Part of a small language model's weights.
Size: 12 layers, width 256, 4 heads of 64 (1 for keys and values), MLP 704 SwiGLU, vocabulary 2048, 9.51M parameters.
Architecture: RMSNorm before each block, rotary positions, no biases in attention or MLP, untied embeddings.
Training: a variant of Muon for these matrices, 336M tokens, 5134 steps.
MLP neurons of a small language model. Each row is named by its layer, matrix (gate and up: input weights; down: output weights) and neuron, and shows model dimensions 32-127. Each number is 500 + 25 x the weight over its row's rms, rounded and kept within 0 to 999. Numbers have three digits each. A neuron's up and down rows have the sign that makes its largest values positive.
Before each neuron's rows, "fires before" lists the tokens most often just after its 100 highest values on Wikipedia text that the model never trained on; "fires on" lists the tokens most often at its 100 highest values on Wikipedia text that the model never trained on. A number after a token or word is its count.

fires before: " " 52, "en" 5, "mer" 4
fires on: " January" 39, "old" 19, "l" 12, " February" 6, " September" 5
L3.gate133:482515495487538504492504464497501466465498478461535526472498497552539504499517472484508499503501496498515544493463459494528436514536474517509497499516472497479524462543503516512517494562437493504509500504540480474500495459541493463542470516495470511529511503531481475505541524468522463543
L3.up133:477544523470511506503471479500506465506508478496540537523524534503545516503500458509487498470483456529464535449477452495496483471505452444513522490488490477503498513512502465462520508489469488464520509515495499496526496501474519473490530517506476545520483500500502497528517523524546525544
L3.down133:457488484467483495447497514483492524479454460472506496491491485455526495472529488504509440538508489499532521531513494517491457512490446463517501415502469524510499471487494502479498473525482498508518500462517461476507537546491518460532501494520522526476495492476510485484525504475500494469

fires before: "ent" 20, "ed" 12, "s" 9, "ents" 5, "en" 4, " the" 4
fires on: " ev" 37, "port" 12, "'" 11, "im" 9, "and" 8, "umb" 7
L3.gate271:487502511558466557533423465482466496487495549469495454480466510493470508501517487541462451467544471505524517485509462493508487498543470453498487509519491536493501504508503469533468547501542546550507540475524501527521526502500453470487545517546518488499517500488506536491481495497473536502
L3.up271:514468505493512522524510496522486481525480499538508448531524487525508468458533491497510527498490498507500448490461512475473462526450505490482532519487484467482473488522501491514521471467483443490456490503505507464498506472497497498481489516549501452480461543525494488522456524535490489492
L3.down271:526478514541523490528488500520492474541566508517535475497499488522490487550511517472530465492523452525502527532543467506493453541514495494481490429453527490499500472473525492471484527512505545518486476494500505535509467518464479495488512488506507508474491506488493494500502487489478516506

fires before: " that" 30, "," 11, " the" 6, " he" 5, " it" 5, " to" 5
fires on: "ed" 21, "aid" 17, "s" 8, "ated" 7, "ing" 4
L6.gate434:479414511503479459514504518505524519446480508472516503505520491493478487533520481475522481473556490488541515500495533489515484520470526470495513501476454450480474500516517488520499506534522499560479427525471499495494473473526478486501524501525482536462525503572473496509533513507495519520
L6.up434:518430529495489434537540476499511521481474475530522488458508468479507488511498492430542478509532452493512545522460519500519482502468499471536529531518476480482492521515486507504505510480501543523461487514500508513487492461498517519495522527493503487499508476498482508538518461468495521498
L6.down434:498503501508428505506549501523499504469495497494532501516524511494484480540536518484515532457527436532550530470480466498535511498501483480493505526411496543478475522520484500480493492501499512477526456508547510452486484501512499488492554464484494516501496488537506462493495469503490522502

fires before: "0" 27, "1" 15, "2" 11, "5" 9, "8" 8
fires on: "0" 32, "9" 26, "1" 25, "el" 6, "per" 4
L8.gate237:508458507461509473489484542472516484480498470488514477458473451489510494513526472467472509503490459481466470498540496507497515506527533530506533495534468449465511463511500505536493509507451477509493477483475473521531539482468516495488473546504465459509461457504500480476464484447522512482
L8.up237:507467512515455568469514520507464496465496492489481507491461541510483482499526518480487475489529503499505463505525503461481449509433482463527546508482519497478444525468490468521500514495491482513502479481481540476481478454510496513515452506460539487515536512501484523514514480501486523514
L8.down237:523479518505537492503514515448483483495561463482454467512455512454446477499516513486494490481498483477478451504518497503511533480442489475487528472467491465466486488487511516525470509534474488482465519498465526474531562479465514485481517536456500471491468514537517481518511490490492510499

fires before: " " 30, "ia" 13, " in" 8
fires on: "born" 29, "orn" 20, " born" 11, "ied" 10, " Ind" 5
L4.gate23:497514492516424533518545480548461503518526536488494560507525501496472505483479498485503483508520521484519538524512488485492493470467497547443426487452515514502487492456493497445465501527465530531522479513527558493512462497544538479483529510483504465482478530516492464494473517532513469544
L4.up23:474536495491465482523478508450499507513501483466472459510512503515488471524517484479507508487518504518508492496529533507521479501438548491470491463478473563510490494521489499498478485555472475509487475492470482509497491534481443515514497503525512506466483478493526452481459496496535489486
L4.down23:507527495468499516498543523464525497556500438532505501531528540485517488484507505506517508474470535466457505491477500502499497496521467483520496524498493475486469499472507505519488494509534528519521499518519515503485436518481502502499535481489474507524505482481499491493504503529506557549

fires before: "0" 28, "1" 25, "2" 23, ":" 4
fires on: "0" 76, "ate" 7, "ased" 4
L3.gate315:497499501475528531475534538489513533501514447465531526491476459509465476477538518444531485481507520499470507473522484493481480466514523520501512478498490490512486510503517505554499496460495454489503510521481474489463527470478532507528474488542495514533508493488474495500475500504522533473
L3.up315:435517472493484513521498497484441498533469521501475499484455512534509512484495520493472468452483495504453490537506486511488515534536503447492495508482492449489511533505493493560455508533509494545485526494470452508475488480460499501516487479461501520491486513556518476523493506490514484551
L3.down315:478507514516483508487531495481512489479490515533515517502491490434488479464494463512472492477540489501507486505500492486492506476511502482478496497497550485490501456531498492482541563504527492492483463495450493496475497517500507530522506538545520481532478498518487527526516443473449484452

fires before: " to" 36, " that" 23
fires on: "ed" 28, "ing" 16, "es" 10, "ided" 5
L6.gate8:491467492509509493503462518530526477476437463497509499485490459496498530496511500493521458502530522550496522461511479499486462529476494498512498462479474503503464515495469462508493484484544521525446476547505482538535492509507534494518520525498483516447487525522499510514496484534473505547
L6.up8:472485518491505487505507528496498494512486476514492440482496482516487501444495522475520488485530523489500487478540529507483494465512495509502501463486506480430491553489497463523482568505489491472507499508499463507544513523527504494496562541499486512471494487533524450449540505498493513506
L6.down8:530476507494459513524497542512506514537552492458516512503506460522499513472523500472498546483508490496510541487474450494493508498455484521499516508487462480496539494505513505518495528509508479487472518503519472511508491532495530491510468527466500540520516499482470463528533521474527512481

fires before: "," 46, "." 13
fires on: "5" 22, "8" 16, "9" 16, "6" 16, "1" 8, "0" 8
L2.gate481:500555491520466487469493541535506497506493522510499511535495498506454536489479540528457485487486527495498496531531513496577522482450529519485486517509495494533517527481499550539505511514499448479504470491520508454517497564500500446480465505494484474479486491446520529468518509529547481479
L2.up481:497502548529459523464469495480518503526525518504506471488502487531471505469540516517469471505497488497541476514484499437534519474488468512495470500553533477488534507530520493511517490516511467520528498526482475510500540503455471491478532531513505512510473500498524503547515484519507505516
L2.down481:505500497559497523502514497513496500501492537513498461512536490511513483499486495497512492527490483487523479514477503479512539504408502489494510495538513451519493506546540519531473470497506511535493499516486537525523480490490500520492523515542534518494473502494526534510489501506465483488

fires before: "." 18, " to" 15, "," 10, " and" 9, " as" 5, " by" 4
fires on: "0" 16, "ly" 15, "3" 12, "2" 8, "9" 7, "8" 4
L8.gate209:440510515516587464511464497478485551528488505466517492520487499493468536526506504502514498518523515492473472546527492434499547558515511492486489469462492534551495460492495530535469523535496495491515521491553463474491463497501479500505485473479479528501542488473474540538493479498516505516
L8.up209:525532489492511484466532548484534504470525476523493487533488541479490517504475517521497477523507490466471482487499489478529489494486487505495509477485508515500500522450501485480570498535498531506481559535520462535530526503494534472529554454502474491512518464480516502491561519521520475552
L8.down209:499500454534500470508489487515506507533487502503536488508496515497543544502548492502501504512522508526487462496505549457503511535400512551473516478470490516472499549545503457515476558517478493495498493492511519494521481499511502509437444514518500526527503484492512483513490548499522511476

fires before: " " 27, " the" 24, " a" 6, " June" 4
fires on: " in" 73, " on" 10, ":" 7, "old" 4
L8.gate516:553547522543495443528476488463509537484558465447472488503482503497467515498488499489468527491504490496508479534534448487509477486489473512470494493495452498502557473492487461474495458513474481551495494508516480518475472486505472523507487486550494480508496515482502459501524489530495488480
L8.up516:500498452509474500483533507515492506469477499468499482529549522472520480512474528491511455479510446520507472552477505484510488470497465486492524454487504505483503457490527535500515509503535492557526533489553499496492473469526471536517488525486502507503494472461453449508541519522517465457
L8.down516:525482539502473512481478498532522527481476535507557502503506516457471492484513545509499492493484461431480532505495510499510504471488488522497537476472484477507525546507492471485494511484489494472489516499521500504470460529507501488511497524514471492499487477534463537523510524502486484499

fires before: "\n" 100
fires on: "==" 90, "===" 4
L3.gate285:485490521463482491503510506463487519474478528516519497513546516503498461531502511462485460517480479526521478488524480533513510517498459486448469551565490509531540491484538464504506529532520458537501453512530467459503454494509527509502503546502511490490472456486513465532506480508457486484
L3.up285:542509541518467472490481500562505495467489531503526478483519509500463533500522513506514487485518468486484443484501541493514492482481490508519507489542496486484480484491499530515475530482476543544532472481523465531497495516474534525529467496527521471480507518475506466508511472487497445516
L3.down285:496584488509513498503500461493506489471515496499510492535474506561467536509493462492494495462515502512510497491511474520513499472512489532473481494496499472449530527487487442515444492504490499498496530494526562481516502472513481503516532500519512520498518497474506502452533472529537534524

fires before: "\n" 56
fires on: "==" 21, "===" 20, " the" 13, " ==" 7, " ===" 7
L8.gate366:478499513494517463545469562494547528501510495536484513491515518500509469506508514487533478497433487501480481534499498466504486476512491515436460458507486493493492495453520506497469527551508499472514523550484537451487513522524495497483518550540493474505490463487498475506522495548525486529
L8.up366:557526551570517534477504540469489521488461517475505517499540484493474502497503495463470490463470479503546506486480460524500501509478485522479501488518508504478511496500486486468504496532495503514493457508504536512508509510491448545512508530494474495517452486493516531519522403529501487504
L8.down366:551485497508515480423504503485469495498460523520498445521504517534530483489493567487509530508554520484530526493498531543509521519478492546489496513550447486492518523506501517520496515504438491489521461446497498507491514509524489506501532489523507537533485498505479497485499499480478533504

fires before: " " 41, " the" 13
fires on: " in" 72, " /" 12, " by" 4
L8.gate591:492527508546518526524473478477538498494500490538495521492524461523480467480486476490480510465496547528489466520487492514506482474538519489516542506446479484441499484518506463537507507524486452523531475522510507506514496502519490497456506515521522522501486512509459524470496505533472469495
L8.up591:487506489452520478508498490483488524514493527514537487481490495505528491498498481513535498507527454478484482540472483480472478449519523473484510477443479487472534493473484490470527509518480531512481485472513476502507488505497512524507450504528492517442500464503490486485478530504459476551
L8.down591:507500517502506499496462461480500503508517508513522475536490529497511504489534540520499470539525467455540462494507514454539485479528504499484523542505460497463516512483524512484488515486452527491508489464533502535517451504485489511510501512475494570495504515487479522512511528545515502499

fires before: "earch" 20, "ul" 13, "cess" 13, "ult" 8, "erv" 6
fires on: " res" 51, " suc" 14, "et" 10, " Res" 8, "res" 5, "el" 5
L3.gate457:512506503486484515491486475473489498534535473490523439509532521486483409539476431467494538500521514496501550506488503503525492538491497537483500449489487461507528500502498531521529519483482492512471469530523508464503512449468496486508457524507549478518508498498485493491521504494489470499
L3.up457:541497498454512469484505429463485443481520489507482506496510509459504498467495527479515493472516483445543509454478510506500539526475469468500461471499512503514508501505498474509473498510492496519492490485502490488466537469511513487505485463492544527498461495495487481501519468519448477528
L3.down457:475471534460493516470526544461498466531543511501502460495486487510531468529512467480509471555496515510530504467501492490522461528435496526497486466510546471509514484483497466589454554466508477520474474497475486510482520487466527473512446506459531512496471530523518469480495488490520470470

fires before: " the" 25, " that" 13, " her" 8, " his" 5, " a" 4
fires on: " to" 25, "ing" 19, "ed" 10, " of" 6, " for" 5
L6.gate27:546484467481468450493496501496514498493519524485512556519536501522503477478534500490482487443497491476529473483522491498502482493456497493535495512445473513501478500477488495472492492506538467503476484503464504532516477493530514467503480531482505474506475523514474495502527484510490525541
L6.up27:502470555493483471506540507469482502509500466497504517496547471511495466507506443492502458482535507513493456474494511521518541533474470459512502531492500497478504516474518537526478508493502485495518480532515495521460493579512507508509496527488506542486508511539517467491491505494453489491
L6.down27:494498514471483468526484494529487456486491483496516516495563534452500537499496516494495474529502489513527485474531487469525488509508473491492470501482468524501496487538436529450467500489476514476493489485517550497468440458483490512537517494437510496465502487504545487502556504557498504499

fires before: " " 87
fires on: " December" 19, " August" 15, " November" 9, " February" 9, " June" 7, " January" 7
L2.gate49:466535491471530550468521514494477480481508496511521475489541538481539524447478540555505491533476479504482473455496498418500490472483498497476538505503454495499504486520473522486464488507473503524500507500549492512544477445467497487474471517511541528505483490473499485478517510508494484544
L2.up49:544478511532511518497493539495468491509516462493545526474492494460480495504511510511466490483505417509488430506486496474464510500488539470497533516495430479492487541476446497519522539476487491507504496537499521482504506468496555479481487477507523537509489491497506496491555549514499500470
L2.down49:476525471520449522471497514504489530476452506496512514499539507494513535471478483504494483496526432506486460539493489528478468501482487482508505540483472532484534506507502514521500503538479430470543483532488517531487516514483521521510489542498545482538477507522526486557489520488475475527

fires before: "\n" 91
fires on: "==" 72, " ==" 12, "===" 6, "os" 5
L6.gate345:487496548519521510481472527489532527468525496521517524529521480477477505513491509541530510539518471526478478529524515503457482487534485494490492511528516493517483496494501508512463495519535496522490486492493480467503511504513502516498443514544533493476493474492495474483500487455447482533
L6.up345:478518528522474480501505494489517487435511491501504525456572465466475497481489509479475520491522527544498553524530476504553510518506498539482515532465530543532479560524495530498500508483487472509501501469467474473484427509493454510508512497529476526539476519508494478530493478513509482517
L6.down345:491478483526490540493479478471509503437499478475525512475526513503475467505513503495496487525500475479483488484515480525516488506485482483464531483489479436472493510523547524445480536517523520497536496509463502495519546527541521463527501479516530513497477490495477453505511507512461517509